config = dict(
    num_hidden_layers=10,
    hidden_size=192,
    num_attention_heads=4,
    num_key_value_heads=4,
    head_dim=96,
    intermediate_size=640,
    vocab_size=8192,
    hidden_act='tanh_gelu',
    norm='layernorm',
    norm_place='pre',
    norm_eps=1e-05,
    positions='learned',
    qk_norm=False,
    attn_scale=0.102,
    bias='all',
    tie_word_embeddings=True,
    parallel_block=False,
    init='normal',
    init_std_qkv=0.0361,
    init_std_o=0.0,
    init_std_up=0.0361,
    init_std_down=0.0,
    optimizer='muon_variant',
    learning_rate=0.0017,
    lr_mult_o=1.5,
    beta1=0.93,
    lr_head=0.00836,
    warmup_steps=200,
    schedule='wsd',
    decay_fraction=0.927,
    decay_shape='linear',
    final_lr_fraction=0.0,
    batch_tokens=32768,
    max_seq_len=512,
    doc_mask=True,
    train_tokens=221800000,
    max_steps=6769,
    dataset='wikipedia_en',
)
MLP neurons of a small language model. Each row is named by its layer, matrix (up: input weights) and neuron, and shows model dimensions 0-191. Each number is 128 + 24 x the weight over its row's rms, rounded and kept within 0 to 255. Numbers have three digits each.
A block is one neuron, or neurons of one layer that tend to fire together. After each block is what it responds to, as a language model described it from the Wikipedia text at the highest values.

L3.up137:095139110109154122149144110124141144134153122097109134125124158129153132110192122104158156131090106104109102082143139124136125109120142138122139156122149133127120174086128087117117119131141089213083106106130096138146153066113162141139116154177135169145059127072094144117124122092110144101123093136108142069123112138084176117151137131137126126126115123173095108151113109106127161156153144127123117142130113152159115122112147131171105137154122162122154128123098145132145141109134147137114129140110124118141084111180104107143125118121126148116130146100117138136121191154109165142
L3.up161:132117123196126153110113131119119128106145134096110095128096141125118121126129127119101123143103104108095116106157154089101139122077169156089152148141144185174145139086139153065147150142122142131151120140080124101186103094130109116149142136120133149152131146129137119137076113140121172121128121104135143098070128126140121125134150098150084108130145148086114144130145105119137130145096131135143147142156133127095138128098148169165129129144140111169114175160121079149119130139098152127130129133166150150084102142149105188107146108117095113106161192119102140127130106116153141112
L3.up214:149121120119157111137109124129109121131125141137112154156099145132165058069139096126131139161132134118153124093120118164133125128144111109108138136121141110144148151071128104140154113166092140127112156112142162065073132128158088129112183146116140086138101106119121102123069118159158136142104115117109123134155152155108151111136138153137151159115144144132190134099116101140125157100112125141134071127113095091079114130149117165087147117166127137142097169104171100144118137144127156149096141181117120118165143146106148139159140167118097153134128097140133114123134101127158110144
L3.up258:071174132173125144131138122135114159100124154098125146135121121122129115122162144133148104126114155097146129120161157153087119150168146113065127182123110112155097089143108095151131106102102106101113127094148146142121118135137116103108149124183075083140159155142095132132131154147109125111122106154142093146123118144151097126095128118153178113136122118112148132128111127137163137116132122105143116133158146125143122157080077122147134149200167120120101099120127114163108132142104100113137130179142131165138122120146151162170096132118116113121092182149126100114172091092121100114
L3.up302:097091162134133114101104112119099106087155110123097144111089143080130114125126124133117113147123129123166087140121130119124094179131116118165118134154105165157118154108158122153145090157116138110137167109066103124096153154132140147126154111144134122102165140146142121187107094104087116114111067121151113132163086140135091133132141122148155166151135147143116161121130126104119162131095103139139129085154147100139113125154078142128121097160141157154119132146133118166156119141140145098151107137124115162107091135121157153139138085115118118115191139108150152124169172142105084095
L3.up491:105156134127135140121114111150155143105119136116112136115139133116139118140163124086111134131111136085121143115112117126105094077162149141152146124117090156140149166113110134134114100147177136133093145135156089127172134152191092148144095134113133168154109148120092166130094076113100064084138095154169143120123116118129174139083141151089182148178131075119139116126177124126165117134128119130160151110111122155118122124142128156136114138129117137147139121104112113148129132127156117069148117117170131127116136094111086148129124130136135144114123142074137094108172132119165172097
L3.up544:120112126148117154135110117165131122132109160094128151127109150097132113108166164104123095145109105129167127129138146127125091121160091161118141111079136110153152113098115110143129093175124115183068142117148118125126108071139176132123188144157129109115100150166122171127160088148118114110156079138124176109096123143134141103102119095156162109157098148123110146116149151118119135137119148088162131153128107148112154108123099156117103107179141121145165108119116137134161148125092075123162134160141102137131145129124179136150117121115106167105107134114122127114086126127167115083
L3.up581:089116141177124155125186100144104157142153165120127150114141098162150108079135150116123088126122109131093149140136146117103094145149109176110120105146127123137140168092151118111116131146141132133149112130101056158143138129138144142140112084133125094129104120113119173125092124121059181129109144045103153117147175121118130121114117092132148101104113140146116142123118129129160117135117128111134149117123139129094138179084098147106130172129102135178200130121112127141107129114136125130122117147097137087129128153157125126135127109123145145112160148103119124151145144123180145091
Responds to: Mid-phrase tokens in sports, election and census statistics text, such as the endings of knock-out, turn-out and play-offs, and his in giving his side.

L5.up85:156146096094147147142154087169121104168156138166123132084169115132147135091130085094103103149124163110094109095099124142116193126155094104137105108186115109088131086116148088142120119121129134141109118113122126112100131159141115125111157145136125174132116105092157123160127160136119150091093093122106114138125125155090139124119178135136145089140134103088115129126174110141145131100109135152108114105101130159136135131144153107082086145109144136142142107112160108123141159137139162157148188131135140139102158109156109119119155158121120123145156117120129127081174125115149179107
Responds to: Function words right after a verb or subject that open its complement: as after emerged or blossomed, to after began or continued, be after would.

L6.up11:115139134151113166148135115126103073127119111155097144146187132096133103144089152137116102165147179106137147168147135093084130097158097111157128153147148118134144155116121112148114166134130069132108105130128115120099110113109160121150143104147172075154102121127099141164098126143126116093088115147112125109127123110139164137145130153110090164192142120095112122131141099150181148163125138105138105112121156171136128145108160135105142114108123126135155148087095150165111118136104137148119096126160115112094122136091113121097101154132140103161157154127142149147119070090115103106
L6.up14:125116109112147158127118131106081115132116123135132157138137136117120097134075139153138124152096115163146110156110137067106129124123117184140147142145123108144160134183133134109175114133184125129104095163141138161127170121167084126161160102114147109147126143081128186099116145145151065126133133153125104130138145138147131105146134111134117100130178155138135111173118067107114087146118161135121165105122124166141149135129130125148102130136134146131144082061126127095125169111149076138130141083152129108112138118125149109115123139127108147129153109113078097135131126121081112146
L6.up61:131091138145135148142133087102097094094182106137117136172108101139137114149072123150135069170153120113130124108116121143135119128106149124133131070128096084145132151156113126101125153160132147102138115124150114105124126114135107128169154116105144164109152115147110135099093134122116125109123148173074125136135107141139133111149138178108132121183156149124114109163083104101124135170166171124129175117107136141107131133119150100147122085126138135131132112122081131148113132137124097088125094138142170118106162099133147166107080141151106162119126167152115093156148112171105157089
L6.up181:128114092136127134122099090104144089142159136085094122119119096128144158108107083149111112116133135095121132154121115142139112127111113148100156129142165129132096117188130164128133160146133109109154103118150139134132118149144140113136152103105112116181108125123164193137120101116118069115113123119103075145153109091171127103109086170108083130129141121117112149112095120152151122143137097098104135126119139124162134101140187128150121128147179145139120149144161208148143136150155095145131136112113103132143172119093101158147183142103118154101110154110119111120152144094098114112
L6.up242:147116149134120113176162127106129129097166143100139134159128084151149121193089128113168129112135090106110119136140131158125132136133126122125099111148163102176145130145099140078096139163144127122107137120130115115141170143137123096116142138102107154132108160136112141149126162099133147102098124141100134138155070145158152105140154124148152104112142132137134135176102133137147117136133128114122179115126113147110131161135123148117113096108085120129132115130115092114102121113147106103178076147105172137147153104084107175128062134110112124139102097147105107131167137181092202124
L6.up304:132149143099057119161169137114124156140154147203139146157139122075148076162119129107098109120130090097120150128119155144131109123107079155103132108139161117111106150157141139142118131112114128150115123123138158126161117106161156142151145065138182132119107106132138127176154122112114114119147130135118104066080121133110117132128115122133179098071171166090106115118131135177098097108135160099125119114108137167102130158102123118128120120108111122131141112141138123158134151132114145121113158133115146082103121131106102132118125100176096098142111131169109131135159124156131101148
L6.up326:128156126122155132126106102129142106100146118119128134096108146143136118169114159147103132119170148129113044153090097089121137114122107168128109138094095089076128200076143124136132146103124131103141146142155129122104131133133172098128129125115111131134126147099136171142134111156146069121118130182106109112094114133121149122149167105143123142097148108123144072168162126139114130110120171132142114077150147143167165107142154124122098104117123123158161101099128131125139127178146102154113165127117134133125125119123117091173128154131160171112130121163165148114124105098111124165
L6.up450:170127100151125127142120098078111096113114113129106135156104076155135123183157133168126121120148134109123142147132129111104129115183161155122105096152133106115140141154138148140103092137133119109098103163137138123126128112117101157180106129118154117137157139151142142168097154098173097112126171197087139121120106125128145152131108127148081098120162114110104121103124135110091099121172112126150150114160112141110152150139152173108107073094124105157132113138113129118093158143128136129157101137115165133154138097135140152113079117118126067164173117154115112154130091147113133095
Responds to: Subordinators and relative words opening a new clause, often right after a comma (as, which, that, because, if), plus the last digit of years in "In 1945,".

L5.up95:126143120163143141161082185123088156064118147129117140099139158131102160148128158135071109157119174137121158153151121116144123161123149135120157152146152165156143159108094087131140135131137112155111145141179132155119144116163141129106123107152104132123105088121127127117138154153063120083124127155139162114147061094092136070106103121117127112120130103118108109129116114122134160131131159123120079147139139124146165102100140127129134133147127165115161131123148145119123096135106120148151107111124160082140107139160117100151061121113147130151107096172111123161108135109141102115
Responds to: Function words or verbs opening the next clause after a comma or a subject noun, like such as, which, that, were, including, had.

L3.up8:102138101106133117137189134147134169082125140131144140073161171179106091148124128161104150101120168084112114125103117135105122111163099147113073095105132128094136162092101110085085161097153129121159149127129111136134174094125116127096143110148147144111117120129125148177071151153115136122131081097085155149151140146117120106106138132104125122175122110146100142102135078122110162148159167135153115151128108131135140105121145133134136135154105142141137132157124112092099153142149131125133138139166085106124107123145136151169113121115139138114110169127094074135117134148160149120
L3.up195:131139124051139144102141091153148124118151088147135118146146099116099177143180127197135103159123117129139114120119074110150138133117096115160148146137140164125146134113125129104110157135157140090148080161088154167124122105131119109096160117140128138109116133117116118092138121157120124147135090090109130106205141135097115155135138171128117144104126128108145125136114104124120175156127120134215122093142136118167173122143124129124129102148136136110101128139098167128138123125127100118124115117106108150142159162192122118155139124068119111146123131119111108083120127145131119151
L3.up256:102135137120133128143117122149119118095102142109106158136110120108109134147145191109108101171097127147120117091103114126136112138149139131104094116174116119190133114091129139125110117104121091097099126120127113121102111088126114174114131152123114156164123179178110126124141155177116075139152131110094092139183165127137095114112149119139132134128164105111167085150162074129157131092171100147142156146144124117118162144110098110125145120107172095158114144124180139160142141118124193123103095112132099131125105162137147110122107126124115091106142155152103150137115112109155150143
L3.up319:110106087110107132082094100135140151101125072145103153111124109127174176122087107158145136138130117085098107103127089144141099137146054140152147134160147156132145118129105124132138159069172170110118133155157125108122170128109111112112123137135125099136160118153150161172139102125135098143155097124120123151110138168111097148088187085114154085124114120127123161120138152119112131112153161138171146132134128117103142108102131089154115096146148111162119139096078090137127125132099128118102164137142124133094146124123124123120138135163138124140138122080158136173129126158125155101
L3.up347:095143106110123146162156155142161147109103107106120148117147140101091116153081126153141158128150072106173172108133144124105098102131098118130099153128114164145114141129120148101127152123143150131117100138115096077114178097119086144105161109141109117149144147150135143128106111134106158112154106110131094147113169155128118163116138119171117111130154086114078135112129103146150127114144109161129136156169098107142138146125137129128129115162181132116112174138152157142115110158134124142126109072134099116152182124129148132076123189137091102097129137106123131109073088111126153165
L3.up507:085139135150133142114154143105139110143117117148141127114125142112127149125148121115127145105112125133175173103113060109096114140097087170171142087117154122150143126114129112123106135133148127139155083131121091151134170098130076134119103124140126087108072087132146159126127108150161128131138125132129132151160140127133113163122119106092169108134122135171101148112128154128149174101137108166177110140127141127132144116168121137133161065144170148169124183109113118121133129127113106114086148105144082127129139074138080097118145090124087145119112105144086140149129172125136121171
L3.up561:091126143138093153121118115133120140125141130116102162131153101154156096088108162146120126124123106116153117099139152136121178160135083160134070082117125111108128136129085109126121196139153146111141106166099145117134131105151124112076147113134140136129095129125109148146118144120170138143164104091136143136158138135148137133175132124102139112146128119109128135138114171116129135165159134140157059105178106062133107112144094138106158132125117125150148123160117140092072092131143091119155126088198144157126136172155101118125150099146138129104128114119116128151104161105122096142
L3.up565:092147138093120138120165153113194142133127125075123103134157139104118132139141135147102126134127130116146121100104127144124152142098097127138130120131122157115133141127117097155095128163130107124156132121112074138119136086140081104159114122120148132117101109151100211122094152188136109153099078118122140131123155157100138112105129110146183128144159137130126116096124147139144143139171078149112136110195110093120100144104134160099135099148153131119113124144120108119153105124160105105159100087094109155149142115122125115148106125155121093117132190121109117177098116135162170155
Responds to: Hyphens inside compound proper names and codes, like Al-Dossari, SM-liiga, R&B/Hip-Hop, COVID-19, and Grigorovich I-Z, plus other middle word pieces of names.

L5.up484:114126145114143143165139130102105089098123120136106137108125136154155097142206094157150096125103110111141137106139135150138158073161146156093184136137155130085139117170105103113132155153119126121140121164144140131163134107136147152159135122100147121176189139139078117144154138141107113177121117105092123108117138142081116112137157131144119129109141117109100119136178086132134158086094101156114131111120126084137141116084128123111121133139105138159127148098055142127157140115095122107120155111124172145137101143167133131119124092144119086141105148092160108128116136150153140104
Responds to: Mid-phrase tokens in set expressions like "do so", "at an average", "21 ft", "Regular season", plus apostrophes, hyphens and newlines in table rows and names.

L3.up41:104104132077183144138180115130137125110139120102149105129138149112126136136140180166084141175126094150107148105146144089151179172149155104091136183137147126116125111165130113172104112098109160122084134118173160129128128094118137111132123103143136136110140117183155144159073154137097107099144106121150146116129120117155169088103124093160079082114134123134119111128136162127144087146108089184126132124139132138146097140094133134115136129112154142148140141073111113150140119122136117128159115109150138121119160120102111104104100115106085113167147107124110113140137151133114129154
L3.up168:107138130073162159171149080133137132109150102138103184129142135128141100101128174106119111132134127110141114147124101151128152109108152133121120071120147148108121114083164125129147151106135104094127098133145132148134138117140162103181126153131111119151122134122163143231113138118108135120104137145098120135083127114114114101168101170094151130119201154118126143160131155128122125141082111137089141127123121136141147126130124144134111146103102116119122116104119141106167124147138150095123109134098181077101106144108067095142086137115100155137140146116143141143117133170136150151
L3.up311:124171113136104138133171148101115120122150128125112115132135105134108170152115121101135191165076085130115123149121067125125103113110117139162166184130114093118105116120119154082107118143143094147117173099125121131157116139141111132120104120070147145143110156132142162046120145141122161091098116143112120093119126120114135100171157116103146071160125110143151140130120162156119097128116116138138148169112157129150120183156132167122125088133122156126123158141132126153161135152127161099156123088088125120158111114101160137135138120149103113107111156143100157123163113118102112122
L3.up384:096155098136159167127102077123135137103168127119106145103128190110130144079138099123136119120126101135163109159123110115153135103148103115117138081134131127140144143114125170170125128121110102147090128098129140115134108085110109053113114135147088194135132138143137091164135136150143106123150130124117142126110157122113143092145116135116167122135147129126154131137151156111126150114120140128113132169097161157105145122130143129134136072129156094158067089137140105185073111148113156122133140153136133149099140135100143150108097174166120113098101158128135079121117146095156154108
L3.up529:160151106133166146184146143143117135121127101165119128123085152135104116159107140071128097153111133171085129127087136111090089125123143114110148142169160107177113130093136159165119142170140132109118150147129159135142208123088142097136119124086150172116112170144122157173118130123123140107141130123153123118135118129134125084187142101124127144170107105129137126113159098151133143128150109110104124122114106088086147163123118070104129093097128140146142122143127156147096103165125117121190112114103106167156127117132113125133144145152109091133140103143119123120123106090143141126
L3.up566:119134085091148154140125113112163142088137111139114134142178051146156145117151125110156092121112135157118121152081133141125134108116141132127091106151166113114108142115183141102169083140103111109147135169143151128130142186147111115145116103129103133145105122085168116179132151097119141100134091135118103132115145091118121141151107163107112082134143126123134170121117132175120169117117136109106139159126123157155155096154156189139115102113125146138142157152145072135115151083132126137099134154145126112147071111112097120165090121152128133126132125145082137149139112139110105144
L3.up592:137138150132127133119060136130127127140135144161155156139094129101128114160176142151116116104093128144116145131138117105116133137127125158136157105094136124106120157135101103128129140104130131082163136108169123113124182112119084158145149162134105152121129128100135132132113138137081116128137144155122106104190178142098106097127102113074128118098153119148109105141179078099138129123125117136139111185140138148110160157130121143109128097153167108164136100111145133125099150106131114134097136130162148141127131102157177160128143105159052142160159119147131084087103087102159097118
L3.up621:109150125101167134120130101150118128162112120147098152120152135127161108141115138125103095139101083166112075176144092172095101124101208120110117095139138115147119128134116148121104129122148084122112114140144103170142108146134174116172085090141124146099167099143119139124107133140096125105157111178122131104142122110136144116095125112084123130101169174117158135147109152150097076108139135168119153149134123116169204143157141149126103106118116135146120162092119118130127115142135143105169133146108137145136108128137161130100108150153141112106128112134121106139123100111066140157
Responds to: First token of a new clause or quote after a completed noun phrase, mostly after a comma: which, who, opening quote marks, plus where, with, named.

L3.up35:120101139112119133161098125118140103135146124148138129154105185142130142070097082121115131162162118095083118127120164149154097125147131136099108141135149120142156148147086131137120073119117129131103136106122129164155138119132142119099115100091098089158135178141160190143141075143137089109079146095111154136126121112104140117149121110139150152144134116137143143171141126132124155145133140109120170118114106127149100160098179142122128115116165156086139092128197140136103144098134099099150140134153134143126125129080147149113063117143112122118130123098145150084157122114112163161
L3.up38:130132171096144098125134147155152126164138146126112136168101086116144146110146122104128176130078129117171131076111129122160134133140136142095169130178157080123122121126182135130101130111142113139107114097136122105123078118130158100110148082137163096140163142085102152099130160085112105138125135134111130130168089133093157133109152095124084097158140159126089107152141150158151134141160106108113154110118132196115102135107135157128097143105124114115159143103100159105158141106096147144138141112136136140112134115131110138097106163123122175137130126130111115142113129145068150178
L3.up210:090116099157145177097126108121120144095157124149120136136151107140081171164106117166104079119119108136135189117116132112122073126139133154124099092128133116120136182087090088071104111135122141127142123137109162151168123180133119125108144151134145135123108120139145130110095110153144118127089165104131130112140154107061165084142136113133104104152127134116117127153130154118100117141120107156154171122155133140131090129139128154128155093100148122136165105115098162142167145096132159138166164187171127130125130079152143129109134139156086091122128136124107129119125140131130111105
L3.up211:171159102115108138113145169119127121117141116128117104103148113144115186079127073114108146167142124127073126137110153139131095106155143138125103098150127131142165095127124138132121114137120156129134156104155105138164111143127119135151138109108140081173138122133107142141120157107128122183107120084110116126098153112107119130154125146117138129151127142083102103175131135070141158109143143164129135120120098150155143174099159134149093157166109182091149099073133134156125103150135095091126145100153133128112147127125106133143058111113112131136120137122144086116142185084153145156
L3.up287:115137139123138133155126142179115094130137136139111154128169155178109152166118125125138109135122141121147162145123105118118082116126123103138108109125119106131119075111118107171117129097168126080129155141153141137124137086116193089094165183114107089154105131080116166148120109131108086140123131162109125115100151163111121129157136109093170117110161150131107127124098121134131096111113097125136116116078151193166128149140182137157139134120079107120154085130102116132161124123117140091177140125087117139141117076142118157103158132142103126133112131121126126121133106147141178154
L3.up323:153132138153106160128101117119133123126147077141119124165122166154160112124097159084130120087100097125152139146133106072141084162130143176110114131111120120114119145139172105133122099144161152090094155127114128144136114117105182111115101131106129138167078128089133132135154081127139121102111104139176128158104115116119151063147092073123141144172131138143110133126150114150129138124081139113130101114113094100094147136097156156091118153110124140136172138156132166128093146144148134088127174146187119110111115113131132161128126108161152156141132097102140124147105148123150155141
L3.up336:147123117124152190153127105151105080091163136163136140108099103135115134130112118156141121120109103114134144122142146096122111124130149127088129154139091116145179107135117088174101125133138160104125134140079105140117152153147134134122104129139123134116116113135132117187135150129165119168108134123125120120099101136143139094125089089107098091139144123158151140132169154078098110136155122145164131089122112134095127148163100136129133103122191122151125115059118136145089118161160176117141169105113133183072121163146113147093132149117129122157127141152124076132143133088100146112
L3.up492:081137127148128168132092162148133113088140127103140143165132156091128114116121143140116127105136156150129121158125141147155119135174131109046092131121137098159151126108128085147114135088121145134101139135108142081152092133111105115110128123140138153126144107080135061142086152104162103131118161077151138128119111123116119104156128133184091102126125145145136101175141133138165165169125107151157108091111050126145084187153128123156160084153140130135116096100128139140112154120135133136166117136165134126152135101113117118120097129157110128131101125122127111128161139136126130140
Responds to: The word "as" introducing a role, capacity or status, mostly after serve/served ("served as chairman", "rated as", "as of").

L6.up9:131106088133137140110132114111156080111177161114147140138114137120131111164126067139140177122104140115111144146119120148197090162137168127094114162118117111122108099107152125120124152165115159106103116136116104110138119156100183103129144125109119126141149084163151120146099133136126104139115137122121125182111069137153141127109139119114114138118111096113102115146144166131149119158130118133129134058129069096154151144145165107142131115106175127128096130080109134178136154119141140138136119142184138114114096096165102132126146139143099142134116105099106163171134163150146157143
L6.up86:100122092164148147104099140123150142131123148124171127110114153129122120086123161102117108107144168092143138124156119154199129134138127085151140118137144137152167124135160152132144131136136102162139127124142140071142123099104124096090115133126121128174162073100151132143121154123144138127106112084111124126088087084091117122182127126100113080140180150141127121180148083137142093104116106121133112145127088125170146186115148094130105102139118122140176133121139140159138164128161106161089126108136153132173118135113141144139111149136117105112113109150106160096095119116097119154
L6.up374:136147106119115160142155144083141174168112149136127165134147151146094138118116110125115142124111127089149086119143121119099110097131101152132102131117123160154165129123099119156141127159155134115129172092187148099140162092119125110106131126093139118128136094101105141165084138148126164099134138115130098084073103113127140148175094132161093119148111109114139119150137111115169143098128125111108131114141137159139146132117097181126115076105171154109152115078106148151110114131109147172118138116132171152092122127175125076120097136136114103140099168085160098129127130110133172127
L6.up396:146141144149172127166080132129092177125160134110140129163166145147133152101143079106105136145064136133091128126092121107134157096146122110144101125147152132115111124120167108142141190142090128146146099113151151140130130096154166104094140147124154120115100127114137123126102120161114096124113153118127186131117104124128166116161132147136113150106123076114094123096141168102135121169102100123127109130173134119160132150135110099175122104114160093107143138117108081130073158095091138123104104108172171132135127131130112162123127100108168142129103155125112120166109100115149145108
L6.up508:130119154169132124118141141118143129113135180130132130149163155112180118098133099157122137120116169189163131097138140085138124135128125079135140119105140111141124120126142112146157135173134138131138125119101151109142125121093098077122101105080079113121126142112136175169075125148100102169127131117126101180119093127149149128166124116134089104135086097095122126180157151116155140134114082123164112079112113099162123134153132098143168139108131105144147137099145112170124142140105100130130117094173131152114173079121151169116117154137103134152100134106126152150124097135103133122
L6.up525:118132126154142165145111097144114141148153165110124111152160115145153133080121161112105125121120140130134143150134098140100127122152107088128127103174132123117105119127154128120138134108117129144108091170139120139140153101148139168072085127149094171112092127068137102126109128114110120127109141142122114115154178091083141143137165132144083159140124120125059156112174167138105147075144112100083114100168112112169097089143139102134156147150146133142123127127156173108134159146138117139120138117115124145147146111177095131128085134112175096108115132111179096139133167101122113133
L6.up613:130124136138138163136081099086102138124126155110143119127117114162159106118138118126182119121120130148130144113118183101155142088147126083144176155108150162109118126091122101103123128156104097111128099099153103111166080113138071131103100101122098134094108130146114114166113125135127125119139148121138118130115117159157173133100148097144103118115102176143155125126180107145117156119170066140126082114113122079143161130138157140150149150162107096117117140135150117075075141136153164078124141154145151153136154091105127144157125151148125124158115110147121125115160135109144160149
L6.up623:097124120143123169103113158091109101152162110121137125127114183127127161112118166137110142084085124113145147146126138107095143049129175124126118082108141127090146122165163176164149106153130152147152179096128139125115107123093112110133147128078137171178150127117130135120112138141119096123138138158130132151148132093116153123136126131100098140058091160110117121145125103105141129119142116108116114103158139165130148164154103068103090121163119166118124142127141132144109151149122086153155094126129146093116104126125141121115120147131128136159095134137114107133165104106117109183
Responds to: Digits right after the en dash in sports season spans (2020–21, 2000–01), and linking words before a role in biographies: is after (born …), became a, as a.

L5.up114:131163144104106155122116093115136104139145129138135115157120118137069102173094141129148133146128137125132136071115161090134085131103095083121094149174122117120135112063101132132158115138128159129149144140141139154135145128134119131128137128161089085121120119146098120127162141118122104146120111092109097102104135087117128133131119128133089117142122082170127109139094125126145134124139097131106165129187164141166151114139130167134115138137157105198123166177134129155100152103188126150115118088097115138168115094092143103092071155145108106114122149131150153133138124148125156126
Responds to: Hyphens or breaks that join parts of a compound word, such as now-extinct, called-up, open-minded, Spin-off, R-Type, eye-opening.